config.yaml
norm_place: "pre"
tie_word_embeddings: false
init: "normal"
init_std_qkv: 0.0265
weight_decay: 0.08
max_grad_norm: 0.5
MLP neurons of a small language model. Each row is named by its layer, matrix (gate and up: input weights; down: output weights) and neuron, and shows model dimensions 144-239. Each number is 128 + 24 x the weight over its row's rms, rounded and kept within 0 to 255. A neuron's up and down rows have the sign that makes its largest values positive.
Before each neuron's rows, "fires before" lists the tokens most often just after its 100 highest values on Wikipedia text that the model never trained on. A number after a token or word is its count.

fires before: "′" 32, " |" 18, "," 10, "." 5, ";" 5, " (" 4
L2.gate662 [ 71 171 138 152 109 117 119 147 154 137 171 136 114  88 153 164 125 130 144 132 168 106 104 136  92 148 153 170 121  77 127 100 124 162 122 179 133 149 124 123 114 134 137 131 122 126 134 126 114 131 166 103 113 147 102  76 126 142 130 110 124 154 114 105 100  79 160 148 141 162 145 134 108 127 145  94 121 130 138 168 110 123 130 141 114 127 126 124  77  94 106 103 141 105 113 116]
L2.up662 [174 112 101 107 175 142 121  97 140 134 108 150 138 135  95  96 122 138 114 166 129 115 136 129 122 139 129 123 151 110 105 111 168 166 122 139 152 123 136 127 131 110 163 107 113 135 166  79 127 114 123 149 120 119 139 167 191 159 171 137 169 109 131 143 127 118 124 174  77 168 137 113 123 154 132  93 129 149 118  95 143 130 163 110 138 139 114 118  94 151 106 117 122 163 112 145]
L2.down662 [ 78 186 114 126 163 136  80 145 176 101 132 169 134  75 156 138 138 132 150 118 118 143 104 144  98 146 153  66  62 138 170 117 131 145 110 123 143 155 156  99 188 119 107 134 151 166 132 114 114 121 112 159 126 140  88 126 109 158 109 113  86 118 112 131 146 129 151 142 112 114 149 147 142 123 105 135 158 140 165 143 108 146  89 160 126 109 129 105 128  88  96 130 132 153 110 133]

fires before: "0" 16, "1" 12, "2" 10, "3" 10, "5" 9, "9" 7
L7.gate519 [110 163 128 123 138 143 128 124 129 138 129 163 151 120 146 102 142 104 120 138  95 149 148 100  74 119 119 123  94  98 147 135 155 134 107 138 133 159 154 161 123 107  90 112 144 151 111 131 118 110 120 157 139 113 130 165  97 139 161 129 182 126 148 153  93 106 140 125 118  87 141 140  96 108 119 124 146  68 188  83  89 114 125 139 150 134 113 136 135 134 151 151 153 120 170 131]
L7.up519 [127 127 121 133 110  92  95 132 130 125 139  92 114  86 111 156 115 140 113 132 106 122 132  97  81 136 120 132 157 143  89 141 166 136 108 154 151  90 156 158 122 121 110  80 153 162 122 117 134 173 108 129 117  93 114 140 102 140 114 106 150 110  92 114 120 120 119 145 146 139 135 179 128  57 120 169 105  94 105 124 110 101 109 120 142 109 121 133 141 105 105 136 124 119 130 116]
L7.down519 [110 117 114 130 100 127 133 143 132  82 164 102 120 100 118 143 122 149 130 121 116 102 129 101 146 134 129 115 205 127  93  87 149 111 185 102 134 107  98 102 138 114 119 162 146 140 110 152  98 120 111  48 130 178 124  86 127 121 100 102 111 121 115 145 127 124 148 132 122 131 131 141 148 101 170 124 139 120  74 115 124 118 135 182 138 134 128 136 128  98 107 107 119 133 111 102]

fires before: "2" 49, "1" 25, "9" 19
L7.gate344 [ 90 134 138 155  96 172 134 177 160 138 115 130 173 128  98 146 113 128 123 102 113 111 118 140 141 136 148  77 104  85 119 120 129 112 122 126 135 113 157 123 126 134  80 122 139  77 140  71 120 112 134 180 104 111  81 103 135 152  98 168 129 123 138 155 163 149 153 115 133 105 122 140 107 126  99 143 138  92 129 123 109 121 128 125 152 137 152  90 161 107 145 139 112  91  96  98]
L7.up344 [110  89 122 112 117 145 136 177 132 102 125 113 147  77 117 132 125 149 164 105 117 122 107 119 152 165 105 107 124 129 139 157 122 138 147  93 152  99 118  98 161 133 145 123 170 124 122  83 140  90 134 132 139 116 113 104 145 129 116 112 138  76 129 162 139 175 138 144 115 121 148 147 165 156 106 113 101 120  88 115 132 146 111 129 148  90 126 112 166 120 133 113  82 146  92 108]
L7.down344 [128 118 127 133 124 126 136 124 112 122 105 156 116  94 167 123 142 170 143 172 146  94 155  96 139 177  64 128 137 137 173 145 124 141 146 106 112 111 103  98 185 118 142 103 159 176  50 146 112 147 106 123 158  94 124 143 120 125 100  86 122 141 116 101 137 143 102 150 107 166 144 153 147 119 135 100 131 133  93 112 153 155 148 148 149 100 114 127 130 161  99 126 117 103 142 138]

fires before: "8" 20, "7" 19, "9" 14, "s" 8, "6" 8, "0" 4
L2.gate690 [126 156  99 171 148 136 118 143 126  62 121 159 107 140 108 177 106 108  99 123 132 124 131 135 102 115 121 165 139 123 110 149 110 143 113  92 170 107 125 115 144 140 159 141 195 121 143 133 119 135 112 130 155 127 144 107 108  99 132 141 122 119 109  74  99 135 158 152 100 152 175 132 119 108 128 133 133 123 137 155  87 130 115  92  86 124 144 189 142 119  93 130 145 139 119  74]
L2.up690 [134 116 130 153 113 114 140 138 156  99 150 159 106 111 180 136  80 118 161 152 153 123 123 121 128 109 156 157  85 133 184 129 156 114 139 118 159 177  98 101 130 128 194 103 124  99 120 129 140 174 166  89 152 112  90 133 104  85 114 150  78 113 122 154 119 142  99 101 116 149 166  91 151 115 108 109 145 124 128 148 146 128 126 128 125 110 131 137 180 103 156 137  93 100 100 118]
L2.down690 [ 80 118 117 172  98  86 108 166 102 110 152 177 100 139 114 148 108 122 138 157 177 136 144 137 131  87 145 103 132 134 119 136 126  85 119 142 150 104  94 127 126 122 128 118 139  94 168 131 113 167 142 109 159 143 112  78 110 114 136 160 169 142 142 103 177 134 163 111 128 129 140  68 158 112  94 117 123 120 123 150 111 125 112 139 130  94 153  77 164 106 157 145 107  80 153 135]

fires before: " |" 29, "." 14, "0" 12, "," 4
L7.gate611 [142 139 109 142 151 124  91 116 137 140 115 113 148 125 125 155 109 135 121 144 119 136 143 113 134 127 118 121 149 151 117 132 141 139 144 127 117 122 146 134 174 171 132 122  94 141 143 135 156 139 125 148 123 139 118 114 110 175 141 112 116  75 135 121 104 127 138 114 120 130 137 120 186 125 141  91 116 131 136 114 129 133 101  95 117 105 159 166 129  92 109 144 118 107 161 127]
L7.up611 [135 168 134 116 162 104 107 157 150 137 139 128 124 120 120 149 116 112 116 139 135 148 117 132 174 136 136 100 123 113 125 142 113 114 129 194 122  85  94 147 150 153 142 147 107 139 140  89 171 146  88 123 106 116 138 116  84 142 121 127 126 117 134 118 140 137 124 115 135 126 175 124 152 167 115 131 120 135 126 150  79 156  63  94  62  80 135 125 128  90 133 152  92  98 126 141]
L7.down611 [142  95 135 162 130 144 109 101 133 101  94 121 132 119 143 111 142 101  91  99 115 134 172 124  97 148 109 140 219 148 129 135 110 137 100  78 124 147 167 125 139  89 121 117 121 110 143 169 130 107 151 109 148 168 156 138 126  92 143 128 117 164 168 136 135 114 180 145 149 150 122 160 139 114 136 168 134 130 136 107 180 121 184 148 134 142 110 143 131 154 151 142 148 139  82 131]

fires before: "2" 42, "1" 20, "\n" 13, "4" 4, "3" 4
L5.gate666 [105 167 134 116 129 114 127 118 120 157 106 109  88 130 107 139 130 134  94 134 132 123 157 138 142  97 123 132 108 148 108 165 124  85 130  89 171 119 132  64 109 147 114 154 176 166 126 142 112 114 110 107 117 119 149 134 135  85 101 108 137 103 119  58 127 120  99 142 131 109 160  89 112  93 120 136 140 146 125 136 130 118 129 126 128 107 143  84 101 132 151 151 107 119 177 113]
L5.up666 [103 137 113 119  83 105 103 122 134 143 134  94 138 115 152 192  81 189 167 119  97 114 155 124 157 145 117 121 123 126 140 161 109 149 143  96 126 143 142 153 114 120 127 164  82 143 102 137 142 129 153 152 147 119  99 114 160 154 130 146 133  94 167 193 122 138 111 193 126 113 122 127 138 153 117 134 176 104  65 134 117  75 135 113 146 126 129 165 148 122  94 122 136 124 126 139]
L5.down666 [128 132 117 108 134 127 167  88 127 109 165 158  88 149 128 151 126 120 131 114 121 145 116 125 131 144 155 113 112 132 130 166 144 130 140 161 150  94 148 111 124 118  90 106 121 127 139 116 113 149 159 113 112 143 122 143 167 115 112 119 129  83 134 108 125 149 146 115 117 113 169 132 105 161  98 125 156 114  97 100 126 180 112  95 104 148 156 124 149 115 144 166 100  99 117 133]

fires before: "7" 32, "8" 17, "9" 16, "6" 7, "5" 6
L4.gate401 [ 99 136  67 150  82 147  82  90 129 105 113 174 137 135 135 107 130 123 144 157 154 113 142 140 112 119 125 124 135  94 134 133 137 113 110 112 113 136 153 150 134 158 146  56 142 125 111 114 113  66 106 135 144 146 113  87 145  96 170 133 113 170 127 102 117 101 133 123 126 155 174 145 124 135 102 122 156 131 140 114 176 127 153 147 132 155 145 156 146  90  83 135 130 118 184  93]
L4.up401 [150 150 142 108 130  98 100 167 124 127 131 116  98 129 126 123 109 132 148  75 115 110 124  73 135 121 118 104 115 132 105 166 164 176  89 122 149  87  89 126 126 162 144 127 108  93 129 168 165 141 155 152 162 116  93  73 131 159 136 149  90 121 122 104 126 145 119 107 118  91 137 140 117 114 102 135 156  93  80 143 118 132 108 115 129 129  89 119 158 107 145 128  75  75 114 169]
L4.down401 [129 153 123 107 104  98 143 161 136 117 145 158 122 136 133 167  77  84 114 119 114 129 120 130  72  43 110 130 134 144 101 161 140 115 134 189 156 110 119 119 130  92 158 106 143  92  86 123 133 130 130 117 125 113 147  83 131 153  86 101 139 107 168 137 131 106 144 125 134  65 137 133 116 120 101 131  99 103 138 125 107 118 107 114 137 102 138 168 152  77 193 109 123 116 119 142]

fires before: " " 50, "\n" 21, " Apps" 6, " |" 5
L9.gate103 [112 114  83 113 120 129 111 133 163  98 149 119 108 116  99 161 137  84 129 136 121 146 136 147 130 115 105 129 105 129 109 120 134 128 117  86  87 131 146 154 154 138 113 119 150 113 127  93 176 123 129 123 108 155 114 146 111 150 103 158 158  97 118 152 139 142 133  89 154 146 119 100 154 131  84 163 177 123 103 150 128 142 138 124 101 121 129  99 119 142 124 139 137  81  91 126]
L9.up103 [170 121  95 141 123  86 132 153 122  92 135 124 126 155 142 104 133 115 168 116 136 105 150 129 117 145 118 148 103 112 138 121 140 110 105 112 138  67  98 158 109 199 178 137 160 153 108 109 175 101 157 114 115 141  91 125 117 137 147 138 123 122 149 132 141 145  93 124 155 105 130 156 127 134 147 137 152 146 112 124 143 103 148 167  88 102 170 139 129 116 127 113  77 115 113 154]
L9.down103 [140 127 139 139 163 126 104 146 126 108 114 111 127 137 153  97 104 103 111 144 139 103 111  98 128 133 134 127 154 123 104 116 171  91 155 164 157  73 105 118 149 160 102  64 124 134 132 169 133 141 153 103 119 102  99 121 137 113 105 137  92 155 159  96 117 132 112 105 135 142 137 145 155 159 132 138 132 133 103 101 152 105 131 155 144  94 138 135 155  95  96 103 110 115 167 163]

fires before: "\n" 91, " " 9
L10.gate561 [139 158 133 114 120 116 184 157 147 132 177 124 184 141 115 119 112  92 137 113 154 132 140 144 163 127 101 128 115 121 110 119 178 123 134 131 103 146 138 141 148 127  97 125  98 122  79  95 134 116 110 124  90 104 120  93 126 149 161 164 154 148 108 116 111 133 158  82 138 138 138 108 144 156 139 155 125 122 144 120 131 149 158 153  64 115 158 151 154 103 146 118  72  98 176 182]
L10.up561 [154 164 143 141  95 145 109 160 140 108 131 124 148 140 114 142 129  72 161 142 127 118 125 140 171 164 116 139  87 138 149 132 138 139 120  96 180 119 152 111  87 138 124 139 152 162 103 136 108 144 110 115 114 127 103 128 128 113  94 126 137 119 180 203 101 139 104 106 165 116 128 119 127 161 119 143 148 122 146 121 153 157 137 169 111  97 128  82 135 150 138 111 106 101  86 160]
L10.down561 [105 126 186 102 143 114 111 119 138 122 121 131 147 110 146  93 146 134 141 102 106 126 106 116 126 128 153 135 141  87 110 148 190 113 147 163  94 111  74 150 113 125 145 112 107 108 129 129 117 147 138 161 139  99  97 147 138 148 119 108 112 109 172  49 127 111 144 131 149 136 102  88 181 155 103 158 116  89 123 103 113 148 110 140 100 142 128 138 137 140 134 151 100 106 138 115]

fires before: "N" 21, "1" 12, "3" 12, "4" 10, "5" 9
L3.gate236 [139 124 139 137 161 156 133 170 120 123 105 132 113  91 141 141 125 174 107 105  92 151 140 153 107 113 134 142  99 130 143 106 164 131 104 139 122 131 122 171  86  85 126 136 129  99 108 102 104 114 163 120 115 122 128 166 132 155 121 140 121 140 139 133  92 119 164  72 132  80 148 165 123  78 134 163 180 141 138 118 109 119  90  59 168 153 133 129 140 120 157 126 123 118  65 132]
L3.up236 [156 110 123 119 122 134 107 143 145 128 135 155 141 134 136 153 106 150 144 142 108 120 150 132 107 142 124 128 107 144 151 136 168 156 136 109 146 126 147 158 154 110 110 115 126 170 114  87 138 147 148 131 124 126 116 120 144 115  99 150 111 139 151 170 120 146 151 127 105 143  77  99 106 123 144 145 169 142 133 102 122 171 157 104 148 131 111  96 128 139 103 129 166 153 131  91]
L3.down236 [157 137 129 115 166 191  93 126 121 111 128 118 158  96 133 143 157 128 120 178 108 126 150 110  95 157 103  93 142 123 136  76 175 153 119 125 108 167  98 174 119  84 134 130  72 140 109 122 121 133 197  88 144 134 144 145 152 115 134 100 147 132 116 118 166 127 141 132 127 126 121  82 119  69 141 146 122 143 135  93 121 139 127  94 149  95 133 128 147  83 116 147 138 142 164 102]

fires before: " |" 24, ")" 13, "." 12, "–" 8, "," 8, ")," 5
L5.gate690 [161 110  82 117 142 147  88 136 109 129 145  98 115 129 125 120 109 141 151 106 129 112 164 148 138  90 125 177 123  99 133  98 107 141 142 148 103 127 142 115 144 123 101  94 100 148 147 141 170 120 105 130  96 152 133 167  85 128 116 122 120 120  71 129 146 115 173 109  97 147 154 138 142 142 139 129 181 140 147 150 159 162 143 146 137 159 159 123 169 164 113 113 160 120 144 134]
L5.up690 [129 124 114 144 115 170 185  93  94 126 121 147 145 127 126 120 156  96 114 141 146  73 110 124 132 114 112 124 109  84  93 107 126 108 138 146 128 105 154 129 129 148 135  99  93 128 145 130 137 135 130 109 112 215 186  98 156 150 161 160 164 143 138 155  59 172 138 113 133 123 147 119 112 146 135 124 137 120 131 130 116 156 143 159 134 161 172 149 114 132 106  98 187  92 183 101]
L5.down690 [154 118 113 156 134  90 116 189 152 136 119 160 110 149 195  95 141 148 152  88 129 157 106 127  89 155 105 135 131 179 143 141 102 131 133 101 130 145 120 144 106 133 123 143 146 108 135 133 136 136  88 155  74 109  39 139 134 151  99 143 111 120 108 138 139 167  85 139 132 132 115 150 130 158 116 143 134 127 112 139 125 129 120 165 130 128 163 120 101 147 134 133  82 137 125 159]

fires before: " of" 29, "s" 14, "," 9, " and" 7, "." 6
L2.gate268 [123 141  90 153 140 158 133 136 143 103 134 103 122  97  98 134 121 168 144  82 189 136 135 155 147 121 140 142 138  93 100  92 106 101 135 120 181 159 127 109 120 133 118 120 115 131 145 148 150 128 141 130  99 156  96  84 130 132 145 170 143 123 103 132 134 145 153 176 131 104 122 103 112 158 129 123 113 149 119 161 155 169 113 174 111 113 162 169 109 117  99 111 141 123  89  99]
L2.up268 [144 126  52 170 125 153 124 139 113 125 108 121  99 132 116  96 109 177 115  85 145 138 150 182 133 167  88 142  92  85 118  88 111 114 150 179 153 146  81 102 142 177 179 160 105 147 121 124 159 128 101 101 112 100 127 117 116 115 133 169 161 126 127 146 136 114 157  98 103 118 114 108 112 186 143 126 154 140 127 150 145 150 140 123 141 114 128 153 105 176 104 114 134 123 134  96]
L2.down268 [147 134 103 162 124 141 114 130 157 149 121 148 107 103 123  98 146 127 129  90 128 129 127 133 130 126 133 141 136  77 131 141 111 117 133 161 126 115 136 123 103 171 156 154 126 145 108 119 137 102 124 113 121 119 128 116 112 105 157 143 111  74 103 166 116 127 134 118  99 126 103 133 137 145 135 150 160 136 180 150 150 125 118 173 140 103 108 195  95 152  74 119 116 124  96 105]

fires before: " " 47, "3" 11, "0" 9, "1" 7, "5" 6, "2" 5
L2.gate120 [171 113 131 121 138 135 161 158 106 160 115 161 138 115 124 104 137 117 120 105  80 146  89 150 128 121 181 133 105  84 134 159 179  88 140 155 118  90  86 117 124  95 119 128 151 116 137 144 136 133 152 143 128  99 139 128 143 106 132 132 120 117 129 140 125 131 155  75 193 119 130 143 105 119 121 127 163 147 125 112 120 112 136 133 198 150 139 152 144 151 158 110 103 117 157 125]
L2.up120 [131  89 131  92 106 120 174  84  96 139  82 168 138 131 136 118  83 152 145 111 119 124 118 142 112 137 107 136 140 126 121 119 148 133 140 153 129 111 147 124 118 148 139 136 116 147 130 124 100 127 134 150 174  70 108 138 171  95 129 190 155 180 110 157 113 128 170 150 127 139  51 116 144  83 125 162 145 167 146  73 145 123 134 159 132  85  65 155 108 149 148 148 154 146 149 105]
L2.down120 [133  81 145 134 115 120 157 101 144 106 117 118 142 125 145 143 154 109 135 149 135  98 131  83 110 130 150 112 178 174  91 143 171 134 151 106 114 167  80 136 116 124 160 110  97 160 148 134  84 127 159 133  84 116 143 104 122 173 140 149 129 128 154 124 133 155 155 156 140 143 103 130 119 108  87 139 111 174 144 113 148 115 154 138 139 111 143 159 137 164  89 132 141 133 146 106]

fires before: "==" 26, "\n" 17, "The" 9, "===" 5, "-" 4
L7.gate521 [102 155 158 110 136 147 114 140 143 125 145 120 181 144 115 150 140 110 136 136 122 112 148 152 130 141  95 129  76  90 119 117  97  89 135 128  92 162 129 143 138 144 136 120 157 134 143  99 119 131 114 155  95 115  74 128 160 112 164 128 175 101 149 122 126 111 159 141 126 108 138 148 123 101 140 106 178 101 147 139 141 121 146 137 135 136 115 103 143 112 132 137 124  33 105 118]
L7.up521 [127 138 156 139 137 153 123 144 116 121 128  67 186 140 117 128 125 131 154 140  97 118 126 139 165 142  86 105 111 103 140 107 107 107 131 111 120 148 102 151 143 113 133 152 154 131 139  98 136  93  90 130  92 146  85 130 146 112 149 106 149  73 150 129 142 146 153 105 130 120 138 142 147 136 126 104 145 111 109 120 141 122 161 135 148 130 130 133 119 121 140 143 107 103 109 127]
L7.down521 [ 81 116 157 158 128 112 138 132 122 120 148 117 171 146 144 108 108 139 176 105 140 131 111 141 149 140  95 128 167  95 112 144 130 122 120 134 141 136 118 130 160 136 118 144 161 134 131 127 139 106 103 123 139  88 117 118 102 122 129 115 141  99 188 109 142 159 151 116 126 138 146 118 128 142 152 125 137 135  82 124 152 140 129 118 132 104 102 169  91 142 160 105 111 114 145 131]

fires before: "4" 33, "3" 28, "5" 13
L5.gate529 [138  99 108  87  93  90  79 134 125 150 111 109 129 110 147 122 103 107 162 130 148 111 165 109 159 120 141 126  83 117 138 177 132 130 102 119 140 146 135 121 136 115 137 199  84 157 147 127 156 124 145 146 139 110 132  82 105 152 124 172 133  98  93 131 147 144 132 102 167 121 163 122 126 128 103  95 201 134 128 129 138 121 158 131 152 137 161 110 132 109 127 149 165  90 155 126]
L5.up529 [ 84 117 107 149 100 107 136 113 138  99 102 115  82 111 124  94 136 150 130 169  82 130 142 111  94  92 155 136 139 143 119 191 133 167 154 129 143 155 112 125 143 104 156 155 127 137 126  91 124  99 145 157 150 132  88 119 117 135 144 144 141 119 110 174 135 110 157  99 157 100 109 132 125  64 112 122 124 124 161 130  98 103 121 177 145 102 169 119 151 128  94 185 122 100 176 145]
L5.down529 [147 139 128  86  93 137 135 156 150 126 105 107 144 128  82 146  98 120 133 116 143 139 124 105 120 105 150  91 106 115 131 117 151 125 137 108 112 122 103 132 128 180 126 170 108 142 123 123 133  86 141  98 115 125 163 154 210 155 112 116 109 156  98  96 120 111 106 144 115 122 154 151 144 128 121  92 116 118 107 159 122 115 126 141 128 115 138 122 133 135 111 138 121 107 122 128]

fires before: "\n" 47, " " 32, " —" 11
L9.gate652 [ 87 133 139 110 101 114 158 149 139 128 147 125 155 108 101 135 125  86 128 185 140 190 145 151 152 115 131 123 104 100 141  97 127 141 144 117 110 122 128 158 120 145 166 178 135 130 107 141 115 139 117 106 128 124 106 116 151 148  93 171 159 169 100 123  88 114 145 140 188 127 156 122  90 119 121 166 141 107 111  97 133 127 123 125 133 126 154 117 104 160  91 152 172 107  80 136]
L9.up652 [145 144 138 131 100 110 118 122 122  98 110 118 147 133 143 142  81  94 179 122 146  85  99 145 149 112 105 146 114 129  93 155 122 101 102 138 162  91 141  55  90 164 123 149 107 130  91 144 129 121 169 141 110 131 143 133 139 144  78 137 123  94 145 158 103 132  81 144 118 124 129 154 138 133 146 118 134 117 128  83 131 137 165 158 143 119 124 151  83 100 108 146  95 123 107 173]
L9.down652 [110 130 104 162 109 108 104 142 144 118 138  97 159 153 141 141 116 113 170 127 156 108 105 148 110 143 144 112 107 106 123 134 117  90 144 143 160 112 125 116 102 163 142 157 151 126 158 164  87 156 153 140 159 149 115 127 144 147 102 139 166 124 160 164  92 123 114 135 135 163 185 167  76 120 138 100 115 123 106 120 119 113 140 146 209  81 126 135 159 144 132 162 159  88 117 130]

fires before: "." 19, "," 17, " and" 10, " to" 8, " in" 4
L7.gate262 [141 147  82 166  82  97 137 161 148 114 125 109 152 139 153 144 144 123 140 120 135  99 147 129  90 135 144 123 141 123 111 135 138 117 159 107 117 116 129 141 160 101 121 141 127 147 143 123 140 107 126 127 111 126 143 137 152 127 123 129 134  86 136 118 123 104 127 130 202 122 133 107 128  98 146 176 120 128 156 180 101 135 144 164 115 114 122 179  96 109  67 125 182 117 134 105]
L7.up262 [146 120 152 153 140 148 159 108 141 119 121 121 107 124 161 134 101 142 129 129 150 155  86 149 119 150 119 106 101 158 147 140 128 133 178 156 143 142 107 189  75 133 110 147 129 100 180 135 175 159 129 117 145 112 170  96 115 144 116 149 115 155 178 146 156 154 153 151  76 135 116 122  81 118 121 108 123 117 159  97 103 148 140  91  90 116 110 156  90 150 160 127 143 126 127 143]
L7.down262 [187 151 108 157  98 152 106 134 117 144 133 115 111 135 117 122 147 106 105 129 149  96 137 138  67 123 155 146 181 159 134 164 119 112 152 120 136 139 157 137 125 110  85 140 146 170 114 132 136 121 143 163 171 133 150 133 170 102 115 143 124 135 107 141  78  91 143 104 159 118 160 121 127 117 179 127 144 126 128 160 141 139 108 160 117 118 122 160  81 131  85 121 134 145 126  97]

fires before: "," 21, "." 14, " " 8, " of" 7, " and" 6, "ing" 5
L15.gate27 [137 140 141 101 127 127 144 133 136  99  92  80 123 120 139 121 104 128 134 139 155 113 102 122 116 120 121 143 102 125 142 101 152 129 167 148 182 113 104 119 146 151 177 142 136 119 121 170 159 112 148 145 119 132  99 145 126 152 151  92 136 122 122 120  87 141 153 115  94 135 164 154  61 171 150 104 151 147 151 154 116  82 147  97 127 130 139 159 119 129 102 154 119  98 161 108]
L15.up27 [130 148  83 136 107 149 136 162 112 122 122  95 142 138 115 115 100 143 117 132 135 110 120 131 151 130 156 137  76 150 101 117 128 118 139 172 119 141 116 112 162 128 139 140 133 141  91 109 124 121 103 134 103 127 137 123 163 186 118 173 140 111 134 114 177 154 131 151 159 139 119 101 127 142 149 132 162 108 138  94 133 128  93  66 109  96  75 112 147 135 103 142 133  91 137  88]
L15.down27 [105 118 113 131 136  97 137 129 161 153 115 114 148 102  87  94 142 157 109 111 153 157 158 140 122 146 140 148 255 157 145 163 124 113  82  99 125 127 145 152 137 148 127 115 139  82 168 155 134 117 168 138 144 156 117 124 160 113 100 109 126 128 126 115 156 134 129 115 127 104  87 138 135  91 139 152 133 106 121 130 112 143 146 149 114 139 134 118 134 127  76 118 105 129 166 123]

fires before: " of" 41, "s" 17, " in" 6
L7.gate372 [146 108 113 131  83 115 147 154 117  96 133 119 142 133 157 142  94 123 144 149 115 116 136  96 124 141 118 142 110 120 154 122 144 136 135  80 164 103 101  89 108 141 152  92 131 144 148 106 136  95 150 150 160 112 106 102 151 128 102 160 155 101 138 161 129 100  96 142 121 176 138 118 131 128 122 120 133 108 126 189 148 131  92 126 135 112 138 150 129 112  95 128 121 145 133 133]
L7.up372 [160 121 129 153  83 120 144  85 107 124  90 131 129  99 164  96 146 126 138 144 140 111 115  95 112 110  80 120 104  90 113 118 134 130 150 187 121 105  87 123 116 128 113 113 148 147 111 129  96 128 126  99 151 125 120 111 168 139  90 187 153 189 164 146 120 110 142 107  87 158 175 164 111  98 123 105 136 129 129 156 146 165 100 147 136 100 123 114 107 117 125 122 155 132  88 104]
L7.down372 [117 135 136 168 118 112 144 129 131 122 131 141 161 134 145 136 118 148 107 112 149 132 132 153 129 151 131 114 137 117 120 135 133 143 126 114 149 128 117 117 148 158 141 121 140 169 170 141 122  96 119 136 153 164 119 103 147 143 109 161 116 117 189 161 126  80 136 110 119 121 102 149 122 129 155 107 150 139 162 142 152 140  92 151 129 136 108 174 125 107 103 114 155 165  78 147]

fires before: "." 34, "," 13, " in" 8, " to" 5, " and" 5, " for" 4
L15.gate239 [110 147 137  90 146  78 128 121 155 112 145 128 144 139 116 121 100 110  81 165 140 117 149 159 142  91 142  66  88 142 140 117 145 102 148 153  66 129 169 113 168 160  99 127 117 124 124 149 131 138 114  87 115 122 127 106 164 164 157 140 112 146 146 114  94 123 134 158 154  75 127 109 110 150 152 147 158 113 140 192 147 136 115 149 117 128 149 149 121 102 107 173 137  99  93 129]
L15.up239 [159 143 121 116 186 120 153 148 108 124 109 117 132 126 115 132 133 113 103 113 184 145 108 140 140 127  49 139 114 126 128 120 117 125 120 126 125 144 136 158 153 168 138 126 118 126 149 159 170 111 163 114 137 160 165 112 154 132 167 161 107 106 126 142 123 156 154 113 133 133 110 136  90 140  98  96 129 129 111 151 148 120  84 157 154 112 130 159  83 126 103 152 165 129 102 139]
L15.down239 [ 97 146 131 169 107 124 153 163  91  93 107  94 120 101 107 113 137  92 151 103  97 142 120 109  93 168 122 104 169 124 117 122 140  95 119 126 156 186 109 146  89 136 124 110 139  86  87 144 133  83 141 141 103 130 166 140 135 125 154 119 149 116  85 105 132 119 145  97 129 115 149 186 169 114 176 118 151 109 141 123 112 161 140 146 100 148 135 210 149 133 159 130 103 104 125 151]

fires before: "." 34, "4" 18, "3" 17, "2" 13
L15.gate320 [149 151 123 120 106 109  89 148 142  90 152 158 122 121 156 120 134 107 137  86 109 100 138 105  89 133  94 101  96 116 153 174 122 109 131 129 132 112 157 112 115 164 106 162 131 140 114 134  90 163 110 123  75 155  93 101 131 140 111 134 112 113 128  99  93  92 148 130 153 118 154 148 151 111 123 110 155 104 152  93 132  91 124 129 136 124 138 146 145 163 185 142 147 124 139 116]
L15.up320 [118 109 118 154  87  72 115 108 130 131  87 153 138  93 140 155  79 116 163 128 119 159 145 120 123  98 151 122 146 189 132 143 161  99 145 109 105 154 151 161 129 112  95 111 122 118 137 142 128 137 142 160 139  93  87 151 103 124  99 137 110 129 100 153 127 146 101 130 115 118 132 129 215 103 128 130 140  93 116 103  96 119 135 120 159 118  78 135 130 139 133 132 126 126 154 132]
L15.down320 [131 122 110 106 113 128 125 140 140 108 149 161  94 153 158 190 141 115 156 132  90 103 106 108 137 167  86 144 117  87 104 119 131 147 141  77 168 133 132 126 103 113 156 149 144 146  94  94 108  61 132 106  99 160  93  98 177  95 162 128 119 119  92 142 135 147 118 159 134 128 151 161 119 131 132 106 135 126 137 114 102 102 117 127 141 136 149 132 129 174 167 143 187 126 108  83]

fires before: "\n" 43, "-" 10, "1" 8, "4" 7, "2" 5
L9.gate357 [131 157  87 101  84 138 107 150 149 115 129 147 144 127 141 155  89 113 159 129 133  89 117 174 111  90 136 136  87  91 130 149  89  95 113 116 128 145 164 140 139 107  94 133 115 145  93  84 167 151 130 102 100 117 125 125 152 131  84 152 158 115 115 109 128 131 135  95 125  94 142 116 129 115 104 144 189 112 145 158 126 107 133 116 133  63 174 108 167  90 111 143 101 105 102 105]
L9.up357 [152 130 119 119 134  92 168 139 108 169  95 133 136 137 124 145 163 131 142 104 113  80 119 129 103 151 124 117 122 119 131 149  87 118 101 108 132 151 102 146 116 133 134 131 155 121  69 105 137 141  89  99 151 133  80 144 144 112 111 134 160 127 145  91 158 137 137 119 108  83 128 174 115 128  89 118 106 123 129 161 159 122 143 167 136 117 171 130 151  86 119 141  88 116 134 109]
L9.down357 [146 124 189 146 138 138 159 105  88 117 131 114 184 156 107 168 100 129 142 104 121 108 105 102 103 156 100 129 184 150 161 159 111  92 152 110 137 149 126 107 103 165 149 108 118 131  99 164 100 125 114  96 124 134  77 173  94 133  86 132 143 175 112  93 143  95 152 113 124 150 150 188 112 107 138 130 117 142 152 109 129 143 138 144 153 136 147 130 152  74 129 118 100 150 135 114]